config.yaml
n_layer: 13
d_mlp: 640
norm_eps: 1e-05
qk_norm: true
attn_scale: 0.136
tie_embeddings: true
parallel_block: true
init_std_qkv: 0.0485
init_std_down: 0.00475
beta1: 0.9
batch_tokens: 16384
train_tokens: 141100000
steps: 8613
dataset: "wikipedia_en"
MLP neurons of a small language model. Each row is named by its layer, matrix (up: input weights) and neuron, and shows model dimensions 32-159. Each number is 128 + 24 x the weight over its row's rms, rounded and kept within 0 to 255.
After each neuron's rows, "fires on" lists the tokens most often at its 100 highest values on Wikipedia text that the model never trained on.

L5.up33 [ 99 134 131  97  98 116 123 103 124 135 135 138 143 140 117 132 153 124 124 122 164  97 153 142 136 146 103 164 125 178 139 148 172 123 148  99 138 116 128 161 125 138 136 103 148 134 117 127  76 124 100 136 146 108 182 113 141 111 110 110 116 116 112 124 148 192 145 159 136 166 120 126 143 135 135 135 148  88 101 166  75 103 115 165 139 174 120 133  91 130 142 109 128  98 117 117 107  71 126 140 161 125 159 171 132 136 161  99 161 142 129 160  94  89 100 184  87  90 104 122 130  87 147 114 105 136 119 135]
fires on: " |", "hy", "F", "R", "y", " &"

L7.up579 [119 117 150 117 127 161  78 107 152 115 133 113 152 119 105 161 158 117 171 133 167 103 125 159 120 152 120 160 149 173 160 119  96 156  98 120 117  83 138 105 123 135 155 148 145 148 140  77 130 115 130 149 153 100 122  90 111 162 131 115 161 159 109 106 111 143 159 107 114 118 126 103 122 135 162 155 120  92 142 123 135 165 149 126  96 128 152 135 113 100 132 130  75 170 174 155 126 124 172 106 110 117 116 128 112 104 137 130  90 137 136 121  80 105 140 149 144 127 154 127 167 144 162 119 142 121 102 102]
fires on: ".", ":", ","

L9.up538 [ 98 154 134 144 122 134  97  43 140 148 149 140 125 123 130 108 154  98 164 104 115 153  78 135 154 127 122 123 139 132 156 135 123 132  83 113  72 136 112 105 111 141 143 127 156 119 147 131 139 123 115 138 129 132 122 136 104 134 136 120 128 141 104 128 172 131 147 145 111 113 128 148 124 123 141 124 102 112 128 139 161 157  94 130 145 135 119 132 180 109 126 127 125 132 128 148 145 147 134 123 150 120 118 127 103 141 105  97  44 175 147 175 129 124 144 147 140 122 143 126 187 123 192 166 117  98 183 116]
fires on: "it", "t", "ci", "c", "ust", "int"

L9.up30 [125 135  95  99 158 121  93 144 101 135 165 120  94 132 200 138 103 141 151 131  99 140 111 120 105  97 122 120 124 131 112 171 122 150 140 138 143 121 128 125 181 108 172 127 150 150 142 146 136 126  86 138 126 106  85 163 107 102 155  89 148 131 134 118 106 158 191 149 124 150 191 120 143 104 120 151 131 113 115 135 153  96 108  98  98 150  98 127 123  94 134 122 127 120 115 163 153 127 141 135 139 138 186 108 152  99  80 140 134 103 100 179 102 141  82 112  98 116 148 161 144 104 132 168 117  96 146 104]
fires on: " under", " to", " from", " after"

L6.up274 [108 138 105 141 150 177 120 103  95 109 102  85 163 148 168 121 151 145 112 127 161  98 128  90 113 182 155 109 159  99  82 155 142 148 122 119 104 108 132 131 151 109 108 128 140 148 130 148 110 120 114 126 132 117 150 147 114 116 148 122  93 115 101 124 105 118 134 136 109 103 154 106 154 142  87 107 115 106 157 150 133 159 120 106  91 120 134 154 125 124 157 115 138 105 107 150 107 131 156 195 102 122 120 130 162 135 148 162 154 109 136 125 126 162 111 134 114 156 143 122 113 102  80  96 106 102 108 134]
fires on: " =", "is", " received", "rie", "port"

L5.up619 [ 77 118 125 173 138 144 104 136 163 142 103 142 135 175 125 134 155 155 142 146 126 116 110 118 163  81 123  85 148 140  99 118 170 136 140 119 121 108 118 119 132 130 145 113 143 136 119 137  89  89 104 137 139  88 151 111 166 107 151 100 118 104 128 146 149 141  84 142 163 183 124 142 104 152  96  96 113  94 112 174 105 149  98 152 148 126 108 189 106 153 153 153 126 108 109 114 136  98 135 102 186 153 113 153 154 147 117  98 110 108 118 163 143 143 107 117 131 134 110 163 159 118 141 132 107 148  91 135]
fires on: "e", "F", "la", "R", "ian"

L6.up249 [107 153 118 102 128 148 115 183 116 146 124 128 135 133 141 171 152  87  98 159 138 140 107 135 179 124 126 120 131 107 119 103 164 128 148 123 142  85 171  94 101 142 134 109 110 121 104 118  81 122 141 137 148 170 160 160 157 137 130 137 125  96 144 115  83 123 139 117 135 118 106 133 109 130 104  95 120 156  78 142 148 122 118 142 111 163 147  99 112 146 138 162  96 141  97 142 116 101 136 121 144 152 113 158 155 132 111 161 177 104 117 145 139 148 154 162 113 145 128 117 133  75 153 150 148 146  83  94]
fires on: " he", " him"

L4.up95 [136 140 136 121 118 113 111 122  94 132 137 109 152 151 126 101  84 103 161 109 157 155 137 115  90 144 109 114 129 120 167 170 156 141 126 136 114 128 143 124 112  85 154 138 105 145 149 142 108 181 118 114 150 111 123 144 138 131 151 123  95 152 156 126 133 147 117 153 128  80 168 126 160 102 106 157 114  97 131  95 157 133 151 142 118  76 123 136 127 123 148 125 142 144 119 135 103  80 168 147  93 109 108 149 121  72 149  92  87  68 112 110  91 115  85 117 156 106 145 153 126 140 122 147 130 180 127 165]
fires on: "cy", " district", " College", "hr", "ific", "hem"

L5.up217 [108 177 128 155 133 121 125 121  97 124  80 131 132 145 148  98 126 120 115 126  95 149 130 114 121 135  65  97 119 100 126 129 139 100 132 146  88 140 117 117 187 129 136 174 159 141 116 176 138 141 109 123 143 149 151 147 124  98 128 144  99 109 139 166 109 175 154 171 139 138 120 128 142  99 170 103  98 129 129 167 142 131 115 113 147 125 151 114 138 103 122 126 168 142 122 117 111 119 149 179 130 115  88 110 138 123  89 120 129 112 176  80 144 108 147 121 114 130 170 149 157 138 137 105 130 139 100 140]
fires on: " (", " Year", "H"

L6.up35 [135 138 112 139 124 120 139 140 102 156 152 116 137 127 144  90  72 148 129  94  78 149 121 125 130 107 141 136 155 138 134 108 107 106 125 104 141 147 165 139 173 121 167 209  83 141 133 125 142 127 119 147 115 141 137 132 139 108 123 151  79 103 164 119 108 171 104 199 185 155 153 100 107  97 154 111 125 158 136  94 124 105  98 127 105 131 156 132 125 127 131 153 101 128 154 136 163 151 130 151 131  97 131 116 142 171  71 125 104 145 118 114 103 136 109 127 116 109 164 111 121 118 157 102 124 163 115  96]
fires on: ".", "|", "-", ",", "'"

L10.up221 [147 149 160 118 151 179  82 134 106 135 128 128 109 153 149 161  76 129 148 147 103 166  77 131 182  96 129 113 114 151 114 177 124 110 118 131 184 127 148  75 126 154 194 181 145  96 122 124 133 114 113 142 104  92 125  84  93 135  95 136 142 102 167 156 112 136 109 101  82 136 113 136 109 121 111 137  99 134 105 128 147 120 131 134 134 134 147  81  94 109 108 173 142 122 141 140 159 135 129 132 147 157 136 117 110 128  80 169 139 133 103 122 136 114 119 141 100 108 144 142 156 137 120 104 114 108 160 127]
fires on: " |", " -", " (", " The", " Le", "|"

L7.up515 [ 89 116 120 158  96 131 132  89 154 158 127 145 113  89 102 137  82 139 141  96 110 140  96 133 133 157 136 139  92 120 113 153 118 117 127 131 102 130 145 142 107 117 132 153 154 129  97 135 122 119 128  86 117  81 107 125  98 163 128 114 130 114  83 156 117 139 217 130 104 118 135 111 145 125  89 109 101 124 126 169 140 141 133  99 166 137 104 186 164  86  94 127 141 132 126 117 123 112 140 168 179 129 140 130 106 118 105 169 142 142 117 116 154 153 144 104  98 136 128  86 151 174 108 119 131 136  97  89]
fires on: " =", " \"", "n", "d", "l"

L4.up207 [115 137 132  86 101 144  94 159 150 118 135 142 142 169 115 132 114 171 164 119 112  97 131 154 145 115 133  88 153 134 159  86 128 133  85 119 102 171 101 140  99 139 107  92 133 147 124 121 122  87 124 128 124 146  84 184 111 111 131 138 125 135 107 116 184 129 119 109 129 122 115 119 106  98 164 148 125 114 162 137 114  99 108 163 105 116  84 162 106 118 125 149 165 139 143 117 130  89 108 163 143  78 102 137 120 134 127 123 141 167 114  90 175 166  93 149 167 124 113 149 131 117 156 113 106 138 120 150]
fires on: "al", "mate", "ion"

L4.up625 [128 127 134 120 104 125 116 129 102 147 152  91 120 124 148 108  73  96 133 120 127 169 150 100  90 110 127 127 157 147 152 136  81 116 113 146 113 116 161 117 130 107 134 123 112 129 119 130 119 159 137 149  79  95 129 124 112 147 143 141 108 120 164 137 118 159 111 103 180 131 194 117 146 122 145 169 118 157 182 101 169 142 130 131 145  99 104 132 137 117 149 127 144 136 114 148 110 102 154 170  77 107 100 143 119 140 123 115 127  99 110 131 110  83  80  92 146 107  97 141 133 116 128 145  84 143 148 153]
fires on: ".", " area", " district"

L7.up204 [102 120 153 120 105 167  69 127 160 144 104 125 113 146 106 164 138 109 122 118 129 112 135 142 132 129  93 150 126 130  87 164 130 144 120 122 164 120 125 168 141 130 165 103 154 121 102 106 122 121 141  97 100 115 117 107 113 142 149  85 120 104 152 172 124 125 216  81 109 169 121 168 150 158 126 107 109 141 146 155 142 144 165 139 117  97 106 146  83 111 105 138 138 137 130 149 132  96 137 121 129 134 108 129 126  74 150 125 109 118 114 109 131  97 132  90 145 133 112 100 136 102 129 143 138 146  67 143]
fires on: " =", ":"

L9.up265 [126 147 126 129  83 143 136 172 171 157 139  82 130 103 105 107 117 110 111 126 134 129 103 143  92 115 152 141 135 132 142 117  88 165 142 139 118 172 169 128 184 150 162 123  89 165 137 103 107 115 142 142  77 137 111 138 160 114 165 108 134 144 106 144 119 138 152 135 136 118  98 114 133 128 134 164 122 126 172 121 114  98 137 188 108 105 114 139 122 124 111 132  94 168 132 141 100 121 118  80 127 100 135 106 110 142 106 138 119 105  78 157 159 160 137  97 195 101 108 160 142 150 174 114 106 137 138 113]
fires on: "|", " |", "omi", "enti"

L10.up233 [140 102 162 156 135  89 132 164 129 111 114 158 102 148 140 137 104 107 130  76 113 107 147 160 132 106 128 145 117 122 133 115  70 136 105 104 148 134 167  94 106 133 134 107 154 145 119  96 159 111 173 159  96 133 164 102 126 105 120 137 166 144 123 132 112 109 121 107 115 152 127 146 164 109 155 153 138 122 127 145  98  93 126 131 112 120 124 174 118 130 163 153 101 160 110 128 117 145 115 152 119 158 123  93 152  95  89 104 104 163 117 121 138 127  63 143 180  98 144  94  90 165  75 128 169 100 122 163]
fires on: ":"

L9.up23 [122 114 150  88 111 113 112 126 166 132 108 135 150 154 162  90 102 133 120 147 144 168 144 183 154 128 109 141 118 143 151 127 115 139 134 101 100 173 158 122 155 149 142 113 132 127  98 132 132 157 156 128 115 123 142 146 106 105 163  76 106 127 127 110 137 147  93 157 150 158 176  78 112 101 121 116 129 157 172 102 145 135  95 156 126 127 149 124 163 116 112 129 118 162 178 145 108  92 109 124 123 113  80 115 117 161  76 103 127 122 127 155  69 126  88 175 143 134 133 113 113  98 174 151 149 101  84 133]
fires on: ","

L6.up320 [ 87  84 108 106 149 137 168 162 140 132 156 111 142 120 126 169 133 118 127 140 134 132 133 159 145 132 100 127 149 120 161 118 120 125 127  94 111 130 138  75 120 172 144  98 118 133  86  88 104 112 112 116 120 109 154 136 141 114 132 160 102  98 146 137 138 200 156 120 124 155 100  73 123  96 135 133 110 110  99 129 128 139 111 136 152 150 113 122 110 167 128 164 110 134 117 114 113 144 107 112 176 113  85 105 115  91 126 126 143 147 108 100 124 169 175 146 157 112 131 169 143 133 131 141  95 125 113 121]
fires on: "–", " he"

L9.up381 [178 105 153 145 214 135  92 153 161 142 157 154 137 132 141 117 131  79 144 107 145 102 157 143 136 126 162  88 143 168 139 115 160 113 113 117 129 131 127  99 112 137 125 149 174  98 119 118 140  92 144 134 118 139 146  88 123 127 132 145 135 105 123 110 133 100 120  95  92 191 129 143 103 137 133 132 108 127  88 135 101  99 170 127 122  96 151 144  96 160 181 144 114 131 195 109 123 140 140 109 108 183 119 160 139 138 112 141 103  78 128 120 117 114 141 116 122  97 104  86  99 166 119 104 133 117 110 129]
fires on: ":", ")", ","

L4.up597 [ 94 167 133 137  89 144 133 109 130 110  85 193 109 115 131 165 153 160 132 107 132 140  81 116 121 129 111 115 138 148 156 100 133 129  96 112  91 160  82 112  84 140 153  81 143 153 170 155 137 118 149  97 113 162 109 171  79 128 139 135 155 149  89  91 147 119 136 132 101 116 129 156 135 134 120 134 148 149 113 105 131 141 111 143 125 172 123 141 144 113 124 118 164 176 154 110 136 114 119  94 178 124 129 115 128 147 109 113 150 139 115 151 156 158 112 178 127 105 134 162 104 109 132 150  96  94 114 142]
fires on: " Total", "al", "Career", " located", "leg", "etic"

L9.up330 [138  90 123 102 105 150 131 117 158 129 107 134 106  96 108 162 155 106 147 139 109 114 121 145 140 142 108 125 135 128 141 142 133 112 138 134 144  75 179 138  94 167 135 144 153 107 140 114 126  90 125 147 128 121 150 144 126 118 129 113 109 120 157 165 125 154 158 124 107 154 119 138 173 187 188 149 121  79 148 160  92 154 165 131 116 153 154 122  91 102 130 108  72 128 173 127 141 124 139 125 124 139 149 125  90 143 123 116  92 136 120 121 122  74 112 142 133  51 108 142 138 135 151 134 107 168 122 115]
fires on: " =", ".", ":", "th"

L7.up108 [131 148 100 143 138 135 136  91 126 162 130 132 121 125 143 120 140 138 128 150 124 122 100 147 190 136 126  82  85 126  90 122 121 132 132 122 103  84 117 116 113 156 139 109 128 138 156 155 131  91 119 127 117 131 135 148 125  73 141 113 129 132 145 174 135 122 153 116 118 103  97 125 131 104 134 119 124 152 105 177 111 114 132 133 135 172 113 180 153  99 117 125 146 139 143 135 135  56 119  99 190 120 117 130 122 139  93 147 127 181 143 158 176 110 132 124 115 134 102  84 168 144 121 137 118 123 168 110]
fires on: "s", "f", "t", "c", "et", "re"

L5.up588 [160 159 144 155 118 121  96  88 122 128 140 110 126 127 119 139 113 130 152 145 125 121 149 137 117 141 125 146 153 177 131 118 107  98  63  92 151 155 154 130 116 142 136 189 147 121 157 139 149 149 141  86 150 135  77 110 129 153 120 126 147 127 126 116 109 111 140 136 211  99  97 130 148 138 153 138 115 135 153 111 180 142 116  90 106  89 118 152 113 157 142 165 124 139 152  85 149 127 144 123 122  98  64 111 125 120 143 127 115 112 137 103 104 129 140 122 114 111 137 114 111 125 161 146 135 130 146  69]
fires on: "-", " language", " born", "'", "form", " football"

L10.up602 [144  74 117 139 151 151  79 168  91  97 108  97 144 154 139 137 113 149 122 100 101 147 140 130 188 147 122 104 149  99 112 168 138 120 170  87 110 117 104 132 110 174 118 168 126 133 133  99 128 147 100 128 143 118 132  96 127 131 133 118 140 139 109 187 119 128 108 120 103 135 149 127 153 133  95 154 113  96 128 110 161 124 159 128 102 107 144 185 124 165 165 125 127 100 114  92 124 142 155 153 178 138 122 122 146 114  95 108 117 123 163 135  86 154 138  88 107 132 136 101 151 196 160 114 120 141  98 134]
fires on: "s", " as", " members", "tes", "ates", " follows"

L9.up151 [137 120 144 115  77 129  98 144 157 126 120  84 148 144 144 142 130 127 108 120 145 140 120 132 157 115 107 124 127 102 160 137  92 134  87 102 120 134 162 124 105 158 141  96 114 135 101  87 109 158 142 145 126 133 115 173  97 152 130 117 119 118 162  94 168 137 158 121 121 133 107  99 145 106 149 119 164 149 122 106 135 141  95 149 201  79 107 146 120 110 111 136 116 122 159 172 120 113  90 197 138 123 118  97 131 128 133 125  69 127 127  85 119 147 111 156 162 152 177 101 148 154 141 108 134 106 130 122]
fires on: ",", " but", " that", " February", " July", " August"

L6.up321 [145 130 157 125 113 130  88 137 181 165  72 143 148 150 132 134 141 132 133 130 104 164  89  95 120 141 157 133 101 110 118 134 150 172 170  96 150 105 143 133 115 119 146 167 112 108 101 129 105 126 135 125 113 152 166 121 154 121 153 106  78  92 104 129  98 164 135 110 116 129 114 135 174 150 132  96 124 125 114 158 128 111 134 152 149 144 114 140  87 137 107 138 130 136 102 121 128 125 130  97 177 131 122 137 105 118  83 147 132 119 179 131 124 194 145 140 110 140 111 100 134 115 143 128 153 144 127  67]
fires on: " he", " she", " career", " played", " club", " team"

L10.up232 [137 112 152 101 144 113  94 126 126 164 139 105 113 166 151 160  73 138 117 196 105 173 135 149 130 135 127 136 119 130 122 127 151 129 196  90 154 151 157 157 151 146 169 135 123  91 128 128 117 140  96 101  78  93 124 112 132 131 120 148 117 121 126 134  86 155 153 143 125 145 145 146 117 123 129 161 122 153 119 163 142 111 118 139  99 131 139 109  72 137 161 105 120 122 110 106 181  98  98 114 144 133 117 126 107 174 108 146 115 133 114 114 165 126  82 148 123 119  97 128 175  99 116 147 104  66 137  93]
fires on: ",", "-", " |", " ("

L4.up634 [120  98 143 120 119  92 131 139 127 156 158  83 140 118 137 183 103 140 113 128 119 140 155 132 140 132 106 105 129 132 149 116  97 149 125 110  89 152 175 102 129 139 154  94 153  82 130 126 108 112 141 140  89 125 140 122 141 141 134 148 114 106 136 144 118 176 124  87 208 143 168  71 127 127 124 125 139 108 144 175 122 106 129 111 158 118  90  79 106 131 171 148 136 130 142 136 139 113 128 176 185 101 107 163 140 146 130  84 130 119 118 132 140 151 142 126  90 122 108 140 123 101 143 194 109 143 114 121]
fires on: ")", " area", " period", " \\", " Conc", " village"

L5.up199 [142 178 162  78 107 152 118 111 144 146 115 167 164 156 124 121 124 155 112 134 100 116 137 126 123 131  92  83 124 122 132 136 119 126 154 116  98 128 110 145  91 114 124  95 154 152 148 159 103 145 158 109 124 113 129 115 122 101 102 128  94 123 114 139 138 147 184 185 137 119 142 123 128 118 160 106 108  89 124 143 158 104 159 122 119 154 114 172 134  94  95 138 150 123 106  68 133 106 150 150 120 101 158 160 109  83 120 114 102 159 151 120 137 165 167 142 136 101 123 117 132 140 148  90 134 128  86 129]
fires on: "ga", "&", "mb", " \\", " legisl", "rett"

L9.up342 [130  85 123 104 109 150 130 126 137 121 101 125 147 134 128 111 119 168 115 105 133 128  90 120 169 112 144 127 131 128 164 181 139 123 127 135 143 142 191 134 123 130 133 122 116 118  96  99 130 128 118 150 126 129 135 156  94 159 117 103 138 126  93 123 112 137  81 121 120  80 132  70 105 140 111 147 139 101 116  95 111 129 133 161 181 139 138 167  95 163 113 130 132 132 127  95  92 124 127 132 146 114  94 142 173 136 117 114 110 125 101 134 116 162 160 101  75 108 127 128 137 143 161 133 118 124 127 113]
fires on: "er", "ative", "y", "n", "l", "'"

L9.up110 [128 118 131 102 107 142  93 128 148 120 133 108 172 141 112 113  77 164 152 124 116 166  53 154 160 103  73 100 142 128 133 116 124 142 158  68 113 155 151 115 176 127 122 107 103 128 127 152 115 132 111 152  70 108 151 113 151 135 141 114 140 121 104 159 156 139 100 128 156 144 164 105 135 125  97 135 103 116 146 110 106  97  79 123 147 137 158 105 140 145 159 120  92 107 159 121 110 116 136 184 103 120 143  89 147 146 114 111 137 123 134 120 120 181 132 114 109 180 123 123 131 121 113 132 108 126 157 137]
fires on: ";", ",", " and", ".", "ed", "s"

L7.up537 [117 118 135 127 136 136 140 153 140 119 117 105 108 150 147 135 117 111 140  82 114 166 134 125 132  96 151 101 146 122 142 103 143  77 136 134 128 107 145 158 109 169 137 142 119 142 137 105 119 163 166  91 122 145 136 147 121 125 190 105  80 146 153 141 112 162 127  85 122 105 109  83  91 118 184  92 121 141 196  76 158 121 103 190 142 128 133 122 121 100  85 110 107 134 127 118 142  87 107 142 154 110 142 119 122 116 139 136 130 117 155 129 161 135 127 133 133 148 129 155 107 118 140 188 112 141 159 109]
fires on: "|", " at", " |", " March", " his", " January"

L10.up389 [159 134 118 153 110 125 137 100 133 150 104 106 126 134 143 107 108 101  89 111  97 116 176 143 125 125 135 117  94 190 170 160 139 130 150  94 117 109 133 149  93 134 134 121 139 144  96  97  81 128 101 104 129 141 169 150 131 110 138 145 138 149 124 160 114 129 149 114 132 146 143 117 132 109 170 107 134 114 154 124 119 101 111 170 195  93 101 168 109 105 142 104 143 159 108 120 134 104 141 139 154 130 136 124 107 137 130 107 123 193 129 122 143 137 132 167 129 128 122 114  87 131 115 115 112  62 147 156]
fires on: ",", " at"

L5.up498 [115 176 121 143 170 153 103  91 107 111 127 167 112 131 142 145 121 109 125 148 159 130 129 156 146 177 131 130 124 136 139 129 123 128 131 143 111 130 122 104  92 105 115 169 106 107 121 105 144 145  99  68 146 131 148 126 117 136 154 123  75 143 109 111 148 146 121  92  87  91 166 157 180  90 126 126 139 113 124 166 141 120 101  98 146 143 109 133 143 121 132 169 144 134 116  65 119 156 142 116 139 112 158 108 179 128 146 124 104 142 132 110  83 115 115 122  95 121 183 132  95  88 159 152 124  77 148 119]
fires on: " as", " votes", " people", ".", "”", "\""

L10.up47 [123 111 145 155 159 144  79 111 125 119 101 127 150 109 101 149 141 128 147 118 164 107 155 172 123 150 147  96 138 112 144 135 129 103 163  60 132  94 130 121  73 152 158 135 121 139 109  97 113 139 109  92  86 158 140 121 140 115 153 161 126 137 117 174 147 157 159 126 115 114 151 148 170 126 122 129 127  90 132 119 115 117 102  92 127 136 129 156 109 142 153 168  57 118 122 135 121 155 183 107 153 133 166 126 156  99 123 104 112 160 130 155  78 102 103 120  94 139 147 142 154 136 121 124 134 155 132 105]
fires on: " as", ".", " Released", "1", "List"

L9.up255 [131 128 142 123 129 132 133 112 146 134 150  91 133 155 126 122 118 152 143 122  96 157 107 107 125 143 131 117 100 147 166 170  98 140  94 120 121 139 133 136 105  86 142 109 118 136 117 123  91 122 107 115 103 101 159  94 103  98 123 127 115 127 134 186 185 147 124 130 149 133 150  86 147 157 127 172 104 124 146 115 109  73 127 173 177  98 144 161 143 132 109 129 122 161 123 104 147 109 112 172 125 104 118 147 105 155 120 127 114 187 108 161 121  98 120 114 131 125 175 130 127 149 139 136 130  92 121 132]
fires on: ".", ",", " that"

L9.up455 [122 101 157 116  79 134 147 153 137 128 149 104 127 118 141 130 142 134 142 115  87 132 108 167 118  91 175 148  95 113 136 122 134 146 133 113 107 143 133 148 129 154 144 116  92 187 134 105 116 153 141  71 110 127 127 113 119  99 175 131 156 145 110 162 152 124 137 122 177 133 130 105 147 135 101 141  90 126 176 104 148  88 126 162 183  79 125 141 128 126 117 112  98 155 133 142 105 117 110 119 113 118 149 125 122 166 136 142 115 135 168 129 164 136 126 131 157 129 154 169 121 167 137 120 145 137 140 114]
fires on: " (", " =", " |", "|", "\n"

L9.up297 [150  99 192 111 112 161 146 115 169 119 135 123 145 150 101 117 185 133 122  73 110 129 152 163 148 120 148  83 114 157 150 125 138  79 106 110 137 130 137  87  92 163 109 134 109 169 122 103 125  93 146 101 144 138 149 125 115 107  78 133 143 153 126 191 105 118 103 123  91 138 117 131 112 155 132 152 106 175 114 114 124 114 130 164 161 139 160 137 134 107 116 136 127  83 151  99 119 146 167 134 119 159 115 102 124 179 145 150 122 114 137  89 117 148 155 117 129 105 159 156 151  70 145 122 129  90 122 160]
fires on: " which", " (", " that", " have"

L4.up123 [123 155 112 106 118 188 126 127 146 142 142 104 149 100 160  91 166 146 108 131 152 171 136 119 151 128  80 144 107 161 114 156 140 132 136  99 108 116 150 149 102  91 130 126 183  90 107 165  95 122 118 107 128 117 126 169  98 106 115 130  77 154 107 158 143 134 119 135 127 157 144 130 126 120 130 141  78 130  92 140 140 162 105 123 117 117 112 146 128 140 170 187 137 122  86 127 142  99 107 126 136 141  96  94 120 149 160 129 106 139  91 111  96 116 103 143 108 137 105 128 134 130 145 148 109 123 122 133]
fires on: "ge", "gen", "ør", "ency", "ga"

L6.up562 [137 124 176  95 123 103 122 154  97 126 194 107 135 185 164  81 129 145 143 132  82 128 129 151 126 116 122 140 127 105 146 104  97 109  93  95 101 154 125 135 153 134 142 144 106 115 134 118 140 160 105 158  91 147 135  99 138 132 155 118 117 108 150 146 110 151 118 126 134 175 177  92 115  87 137 149 115 127 109  91 138 126  95 103 134 106 137 151 138 167 185 131 116 144 139  95 125 165  94 128 155 130  86  96 116 141 118 110 109 102 107 148 131 142  99 102 100  73 139 131 134 117 163 106 119 117 131 119]
fires on: ";", "–", ",", "/", "-", "("

L9.up24 [133 105 104 132 106 142 112  88 151 117 123 130 127  92 141 115  83 115 142 113 140 107 137 120 145 116 143 153 131 149 150 169  96 155 126 144 142 111 115  78  90 144 127 158 130 101 112 133 129 110 118 140 119 116  86 176 155 162 137 123 141 149 149 105 133 149 111 148 168  91 108 105 118 104 155 178 155 110 158 108  66 135 133 135 136 116  94 155 111 122  97 143 119 156 172 129 122 132  69 136 155 100 101 154 134 155 149 133  72 101 128 124 126 101 146 138 141 117 152  93 109 132 136 102 139 130 148 126]
fires on: " km", " position", " development", " division", " market", " area"

L7.up355 [135 120 186 121 124 118  83 101 149 136 163 128 129 138 120 125 139 119 139 127 110 112 202 186 142  88 171 132 102 149 127 156 107 130 124 134 154 134 110 111  91 140 140 115 119 117 115  92 148 178  85  93 130 118 157 127 115 103 156 154 205 117 133 129 133 183 149 120 105 152 134 100 166  99 126  91 134  93 117 122 163 156 129 142 129 118 114 131 127  93 130 134 113 144 106 125 142 149 122 120 130 130 140 120 108 119 150 104 122 142 165 123 131 132 118 142  91 106 110  84 151 106 142 153 121 132 142 135]
fires on: " in", " In", " After", " including", "\n ", "^"

L5.up534 [118 133 149  77 148 142 121 126 170 156 147 131 162 141 139 152 120 160 116  97 135 119 112 113 113 134  75 126 120 171 147 188 116 144 145 102  86 157 116  98 120 170 133  97 154 161 150 101 133  95 155 114 123 125 108 115 131 121 120 109 125 108  85 168 110 116 194 108 107 148  84 113 138 126 132 133 124 118 172 117 128  96 182 150 105  82 125 179 143 105 120 127 109  94  98  99 128 136 129 164 157 112 127 146 147 117 110 109 118 106 129  98 115 154 132 115 109 103 143  90 119 168 150 150 136 153 126  65]
fires on: "(", " =", "+", " \"", "{", "="

L5.up574 [105 134 114 113 105 122 133 130 157 139 106 112 124 135 115 139 183 142 132  97 122  77  78 142 112 137  94 150 121 171 153 118 128 155 106 133 117 110 112 111 158 144 126  99 157 157 122 102 123 115 170 143 155 119  96 145 160 146 122 139 167 132 138  84 123 120 152  98 155  93 166 122 122 138 141 101 130 103  89 148 121 135 103 137 136 126 125 136 137 132 127 125 104 150 144 158 123 126  87 147  97 159  56 124 105 157 136 131 115 111 124 182 118  77 108 131 148 137 242 145 134 151 137 148 121  93 128 124]
fires on: " |", "\n", "°", "}"

L10.up399 [122 125 116 110  88 143 109 147 137 131 121 108 127 152 142 121 118 155 163 128  82 155 157 119 128 124 135 151  99 137  94 127  88 123 140 128 120 154 109  90 143 130 109 176 118 155  92 118  78 133  95 148 117 147 105 137 149 108 148 101 140 122 133 133 135 138 129 162 176 161 174 104 111  86 155 128 114 131 160 116 113 133 102 136 119 142  90 154 111 159 171 128 115 131 118 141 171 127 137 128 135 140 126 140 114  85 105 137  62 155 115 158 129 150 101 153 140 123 154 181 141 116 123 125  98 155 124 135]
fires on: " to", " into", "I", "L", "R", " from"

L10.up406 [149 144 151 146  95  93 125 115 116 149  86 157 137 177 189 101 111 119 105  83  71 155 141 118 114  99 118 134 137 131 152 118 126 162 134 120 147 153 145  99 111 110 126 135 162  86  97 166 100 161 171 158 100 139 148 119  93 118 112 111 113 117 164  94 102 129 120 134 164 159 115 152  85 131 170 110 140 139 148 154 135 142 144 130 134 112 130 123 115 109 101 130 129 149 120 133 127  89 115 124 141 121 118 111 112 161 111 111  92 134 140 117 144 115 119 145 115 124 116 133 137 100 127 109 151 110 131 135]
fires on: ",", "tt"